{"n_layer": 19, "d_model": 384, "n_head": 6, "n_kv_head": 6, "head_dim": 64, "d_mlp": 1536, "vocab_size": 16384, "activation": "gelu", "norm": "layernorm", "norm_place": "post", "norm_eps": 1e-05, "positions": "learned", "qk_norm": false, "attn_scale": 0.125, "bias": "all", "tie_embeddings": true, "parallel_block": false, "init": "trunc", "init_std_qkv": 0.024, "init_std_o": 0.00389, "init_std_up": 0.024, "init_std_down": 0.00194, "optimizer": "muon_variant", "lr": 0.000402, "lr_mult_o": 2.0, "beta1": 0.93, "lr_head": 0.00813, "warmup_steps": 200, "schedule": "cos", "final_lr_fraction": 0.1, "batch_tokens": [65536, 131072, 262144], "seq_len": 512, "doc_mask": false, "train_tokens": 841100000, "steps": 6235, "dataset": "wikipedia_en"}
MLP neurons of a small language model. Each row is named by its layer, matrix (up: input weights) and neuron, and shows model dimensions 16-271. Each number is 128 + 24 x the weight over its row's rms, rounded and kept within 0 to 255. Numbers have three digits each.
After each neuron's rows, "fires in" lists the words (lower case) most often at its 100 highest values on Wikipedia text that the model never trained on.

L16.up1116:163107152104137147074122121128149136101131091131122142155190140126129116100116120118160118092098155152066098119117145100150080126170091136156151134129142143105162137144152141136121147148127138072146165128139092133099138137153114148113122158104121177153095140113109100156125104135045111123120083138124150122124128170097140175156133144148135092105170089126089119104099112189154128101150163156140166114160151126111105139141080176104126086103123151124086139124066120134119145100167131119119131141140110121114120132147115151120139126140125142092175097137136178090119101122130130149171127107124113151104121128138111141104112133145136102136110123147133120134143111153101127112142099115134161156134095119119118136112138131139162147101118148114131140158132103141098132132116138
fires in: "to", "he", "they", "she", "might", "zach"

L16.up997:153111122116088132134102110086139105131130115151141081161138157155143169101111114102121116075127147121120133142159108118110128148097105104180153114167132130101110087092142136101121141113154150121154135151131161122102106099149128112144114168060148135127118053140134114118111124178110143126124142184124134135145094149100160126149108158148158113131140137119095172105153111146096077167118147156146129142154086099097105157122114146082152138176085137132128160184127162119107104100117081065113104123139132123104095096126131181125152147150135114090142155149130140139114075134110145130139152121121121090135117158097102132147101093149139096142115107158149142136121150150103095107152082133135145116140148151160132141103133104133130159130098082140130136141091138159113082155155138
fires in: "he", "she", "college"

L4.up917:129121149134121116126123197108099133136167119145154100106155147103147086166139080113125097156120117123136175163134138158160129119144107091111110149126146090111149130154135150098100097171142124121165129125174099131125162139129136159107161130160128121153136123164109140121141141122135124118154118130151148131145089124100091175160130149101164115143124123138081169131111147156124126157161160130143108136142122155141159140096154140096103142132110123142124132097148144082149100144099160149109151125145100100138133156162134111149160127151115158138096167125162161151170084126112117138140153105134153131107141120129168111153146105089134142132148110092098150100119131103063109147160124069102123145143135116103151083116132102097126131115115121124079109139123106115130096093096102
fires in: "on"

L12.up541:139142090135146145152136146156141081093117117119147128155139119152125118144130103154152108107135129130087200161146120096132121142158137106115146131107123107083129127164121144152144134123127122154142153109139153170061184148146071117154147082111138164127105136098135146131148125109087153123118101134123150141129088135104127115070172132137076173121145109117129128104137137144138102146110119144176099132127150076122148142098114137144125086106172092149165130147118107096103138117179150134102134130135157147115141146097129105141091090080126139146149132138146158110152141116137170128124122137155149164150142156122127161124137136133104102108144099126133149102115104146109173117118088086162129127130145121105120119101156126128113086120118130152130148103120129122103156122130113
fires in: "this", "other", "these", "first", "last"

L4.up377:137131140135198162104142117068114124128110179114111086121173148114108148176107100148147116095118112146159135118163122130144096155116152119113112089157135121146151143146085141119121139098148155146138138122115135132130098143124156149103154137107147135168126116104102097121121137172143119108145138146117162113096087050134135193111142121145169137117150156136154148126134112172133118144164123122144085087137162094101135147151137094121160062194138091132119085143128123109148149111127165132167133120107132110138122120137160093146126111093125118127083138128127119140132138105136109140111140145140148112155098119127177151126084112107121139144111110127117104098152139123158111152128109091121117118154124142143107082125148104152125148165112106131089134103124130132101106111116102
fires in: "this", "the", "zach", "each"

L3.up1485:076079134148126098129110116112128132147134138133104103122109124137119076138139098117143103138108144158087149125146160112101102136147119089138166111156108125106088139161092137139114120118175113127118128130124116165138123120120105143152162168147126139136108112098157144098141147118068188135121123139160178104155131128158116116116122149167146115153134120129161159132130071093109106138128127168121124157135165079131132148143125185101119096151088120125115149114149109118127119131109083133148104119067137130190095142107174102126157125113126156086125158144159160169171102124171095106115145113138128142157114109085094100140089120140127121107137148079124114086099138104085154126140102112073127132160147168128128171101139114143141141162135161135156096109140147083092103099121137
fires in: "on", "april", "august", "june", "september"

L3.up563:140110135160111094129159120132139164096144148159155108136125164152157118157134136104109123130130135118137144124104116091157151129106091121117125119109100138082108171098146161124131115176197070162091100119155152125077119143142110124132093135168130119113141105170100157134120171137164069118144133100179150096158173090081107092134109112093134156151144125139107081085106156128151142140107131124157108153108137154171167103106101121096161108146134159138101129126104139131099116135127110151108123076141135139138168149119175112071162150157132128102140141156100181131130163116123092121135136138121129132135162105150125109131137164121133132158155097132135102154105117114132139123130098106195074127141126119152108097151143136085098120115114110098110129171122132109104142124135195
fires in: "named", "year", "gold", "prize", "award"

L4.up149:147128181124121063129103129098131114147117159119137087149127071112163110102143092150099119164068147139109141124113119131138102118128147129120111117080150148172143129156151086165118106099166142127114139121139117155109155141119122157103137115146087128062146114137132117130166151138121120127149165136165118127140160108103154131110139144093109111150140144141131143114124176143168144098125121173083118101143116132147141102124142152148088118109109131139144118145140131121112146144138120132159103163171165140136084188140161139099099110143125115116094097115126154156159174126080190113108143138102124131107133155112147120117136152091129136072144115093120146132179113136136123110135169135127107097146151140151125093142123083140167163113135155094108121111122127126147150185119104
fires in: "and"

L4.up481:139138096104166117098104129128141097110134121144121075153136135127128141132123132154146119146131158143157126097104136079177143104152095099100076109136137135101140111130093138162097109154159139118119159110100150120145109138129122167097123103100102135140110108171176125152163159111147097134114137106160167120148102166096095139133117136112144119143173113094085152150190172103115152118125129141153126176127125092122139083126135119174141108104170126112120096185122134116136119134128108129154128115136127075134152132130103119126132080066152121163100130143093085145167147134163132111114102135136127111117173170116146139108157092120127107115161163163116127164097125182153109123120106140117124100126129119117089124155142133099148136120122132149170120086084128126108118122192139
fires in: "jr", "center", "senate", "district", "this", "robert"

L4.up97:090142084113190148091141104124118148180103160079125116091149146128137152127115119112135155101094143135137115164122136103142134116151088149116128140080148156194118133107157122180137079113167067161155152116111143145086163154167108127141121096127111106148147112124118133139088137122170118139087107113116117139152121095112144150098173122088111092134123133140158106158127151152118116132120148110130171139137132133111159148143089177120108144089095150133099109110121124097159084125150165137130175176080094108138129163112139137130108110118119106114088118115134160146124159130132109102120106131148128142146131111121144122138143125126117128155163151110109142115178154143132081102136133096101163138153158113153147108098104111132103143165094152120083103123102117124135152113090134
fires in: "from", "the"

L4.up578:134094165163089174133131181134135091167098121110115134109147120143160138099163120099140127160101099136146135112127115099134118114162093113129109107173128125159142150136129126149166150059118141143118091090121141107092146073141119137171100144117108139093120139153107147129079132140102120133135104111151116144142116144133159118132137085100076146169120135076080175113137092182165135115098089100086145101169115138128151123137175140126113144142123129137142163139097108125130103088118132162149105154149112082164124160146083137113100106154139132114145149076099155145154112102132123160131128083128186102122147128141124108122135135184157103111112063155152154146117157099158106131131136153142140126135150107148141159149082100132128095138128093136129152104122120106120123147163099
fires in: "also", "subsequently", "declared", "be"

L3.up55:100147181135151154094147107113118142129143135125128126104168127164140143105141166101123094100134144103123105087087156094139173158105125139119149117140140114146113112095138122154163107093091106124122125136105132139117172109118089097117079115090133131110072133082124113095110141135138128155132147113104148134136146132114162122101097103137136097106116129126114135105123173102122138171136138113133192153142129099120163120116106134093149118161155106113132135123161164133119121159181116136094112135111106112080102107129137144164149153198091174101148122134144161171152158151178129099106121139118099175146105150120136121104132093159131129125100139097107147096146153121128128141127108128095093130141158149154137116123129090131148145143122116146166098086114117142111113057158087
fires in: "from", "the", "a"

L4.up486:129120115166142150145136157134124127123132161066106167130096149140114165135171121130147130119143145128134139155184109079091139112142168176146130141120159123163090133096132149128126112101110161096156160104135126125119111142146123136134151150163178141123095128140138129126097132097120150117126164124092120122163117127073117100138121141138095102109147119131122109125127110153142137123128158094176144127106132152110199159127140111102130142112116131095119106122089100116138122146119137137161159108120108075099120163162153106140178087152126112094127100147097156142120108151121136161105155136084116135104074146147098126146084110128123127100165143132114124147078138117145149119135133098094140115111116130167098121128113138116166124105104147108116106093167142112077132157112150
fires in: "s", "madonna", "van", "madras", "abbasid"

L4.up445:113113107089099123110143135158133124144116117116079147128141092150132147097107122133141122155135124113131087094126110155153094146125122124088138102149124140180147174123111123160126099102135153112123135150152106138115131127112147142143138138108131123155172132135144161151130123097180098170135132141146146134138152163162113136120150131168092091058152129153115148122154119145127097139100168138126155139126124072130092120120119096136127177076126065102122123083111136135137116124092147129069118134096132115064114103092147132109106168173162096132123155142165111126157123137122143132076101122139133114100111170124131119127101107137138106116148095151124150092117092182116114149114116133105152125144136081149120122118078094140145143127108108107144140075140148116109141143101109
fires in: "in", "has", "a", "on", "have", "originally"

L3.up1012:110117110077182124079181120103160133145134122170085131130149148160144125152124189099098118168125095116124089099160166185117138122116135144132103106073143135112135134130100140119154126100128107082154134117076153120116122141111144140121143122159107123117163137111095138107121131127182126139099111088105118167127087086136132130139106167134072130116124119118107161125135174131152149146126159117150095109104117115093167141105089137103129083135112131118106168102134161123122152150136150119135149167159139113138106135135119117145118191151130136100169120100163123122149152135135103113125126121144102111144168163165148116143143159143149150118176104091118158121092136164154106144102186120119123131109168077140120121122092092129122147108094148138090117126122127098134115115129133
fires in: "from", "the", "city", "azerbaijan"

L4.up488:130144169163129109086117120122125167094161157100119137129131137099115111114119117165102133116084168139118136134119130114141134109091149073147159157082171151137112155154117107139110128116126098143126139121134155133114131088143173129117150116140119151109126119136162152104126114101159127108116139128153157131083133144119155055127129108121080160124149092099114140087140148081106177098112125143148080137145150118137164170125171131135113141116123124138105132142123109097134123105133135079116137136087153122113145136136154146121069151186085140150079168145094139107119192124105102127122129160140153104084155142095130099160148159121133101136128153089087113116135107129148136128129118116121099125121139157107131085095148126161159210129116095123123110155119105118134164118103164
fires in: "development", "movement", "evolution", "drive", "increase", "change"

L3.up1304:093133151116144124117132183136111076178110118117083140151141180132174139133140088143137139161158088140146139155198122114138137172131128128105118165119155151065142162183131116067147105139129155129115162146138094135108118142066124138106134124130136152165134135126132120130122148124138110150104161129145147168140151098130122154128113125151139140145122154105126160065111127120130131165119131122160113126105121082136131159155133091144094094122123105122126072135147124111124104137135161147125148136138098152095131163095149109116136142122157116181143123123110081118172123173082106077116081121118159125147142168075188152175085121133127137105127154142111105125126121151113108146106098154125118125155118132140101092153116131065114105137122119162128127128107079124107105120171135
fires in: "this", "runway", "yetzirah"

L4.up638:113106133146121128126146137097132153109132136162126121132134126108148128126134131135140097152134105157085106053134135120085120155111126099123129148083111148141120118135136130117164066131145097129128128118113159160156149146106139129133107139121081129168135117168110138137144071106154107143108122096127113157124110138155117152107094099166081132119119102108117135083153132117116129137107134103123108163090129172122094102122175098172169122147133123128151094099086134112138094119099135140105125131117128103121114121126159173152129130114114111117061204184126159131147185127118148120113138171130103114140124110129128117106120099130102107104122164133155159137120122091146130101131117108153116124150138124071147134098169168138121143176102139107146157181111128126127148093151130
fires in: "new", "action", "change"

L4.up234:103138118086115103135136113110080082120115109105115124123146158145145189139131082102156118131096091148151129098131127125165138113138136122058094144111145139110152168106117133103106138149151131170155160118115130134142155150142151124130183133141142097137149110142127091117098075134141125108144111121115119108150115101107087141100107103151121112100141146136165123141087179151153123124144128147113102116123129132109144124110161113128082106151137149106120140118150130132120119141116146112144099122161155148113111138158153057138092147124122125176121125126146143114139142120126147118136154125126168109098142102115154132125079114139114125112140129109113161131139147133107146134143109106163152157120098150167174077147126113094131124129088090087103146086159124114111131115117127
fires in: "this", "secretariat", "secret", "must", "those", "assad"

L4.up304:084160148156112067093101122094110137138099120134122129144129156157127139161132151139128118093121131100112157150111099092161122127113096105128124142117130159147136092144131122124159129119124087120150146124104143122087093084150153105110135156103110145086149106149171119119141137134143187104130107149104123150174119124091106113122137129137124153115167110159088135082139167180147113156113129149135151142109169134116118139128094171107118130097124103102160106130146113115124104102137161096126109126168138126092075136148130099143167118146156132155143132134110140154121122110111135097150189118110124129150144123124156132168114161114175140096124110119171117150187120147122139150117102108088097110112157150143077090149149073126108168112191142149113133169092142126128138115094169
fires in: "and", "a", "his"

L4.up1418:115107098086124097127154120167134105146103113094096133129145143139164149114104143170147145138138142118102096085089116154199078118148149100141128171156139093135110115100125163146139147123148112136109114170137134087115127131129121128150144104157105189115077140156134084142174107125087104144149101149156102125180143078114106120137119155122120088147124134126103112156129108130162085145139164124135155121122157127100108101121115134138169134128103106123137103094111156118119090142129162120095124102087125154088142141140095138096104130116112135170123102159124121109128134159128125106105192124128076112149086185087147094087151114137097135114100122101098133150108119154154139156120119115139118166136157140154105090143139105134118141103142144115100110126121158141150151130152130
fires in: "is", "a", "has", "with", "its", "contains"

L3.up1158:123140142133148093166125096143095087127135142149131114138136139167090125139110108155138139155148120131156147124115096119142109133125171110126150137136094116121137136126149112103123143141107089056147138120127150092061137104096149131103115127115106128113117132127147119114159118123118140148138148132147096135097127108155095094148129169146115120146133102114123126147127121108158089146114186110103090140129127165100114132111150146112116133141113122122176087128099146126119120157132173156072108100095123127080088105165121186140154138062128129123120141178163104125099135101147142153149176122128157187126154143103143128146140138149090104127165096117128130126144151136152130156138155122111141153092090086163115091118149135116100123088139112175091093133119108163141108101103114
fires in: "several", "a", "is", "has", "its"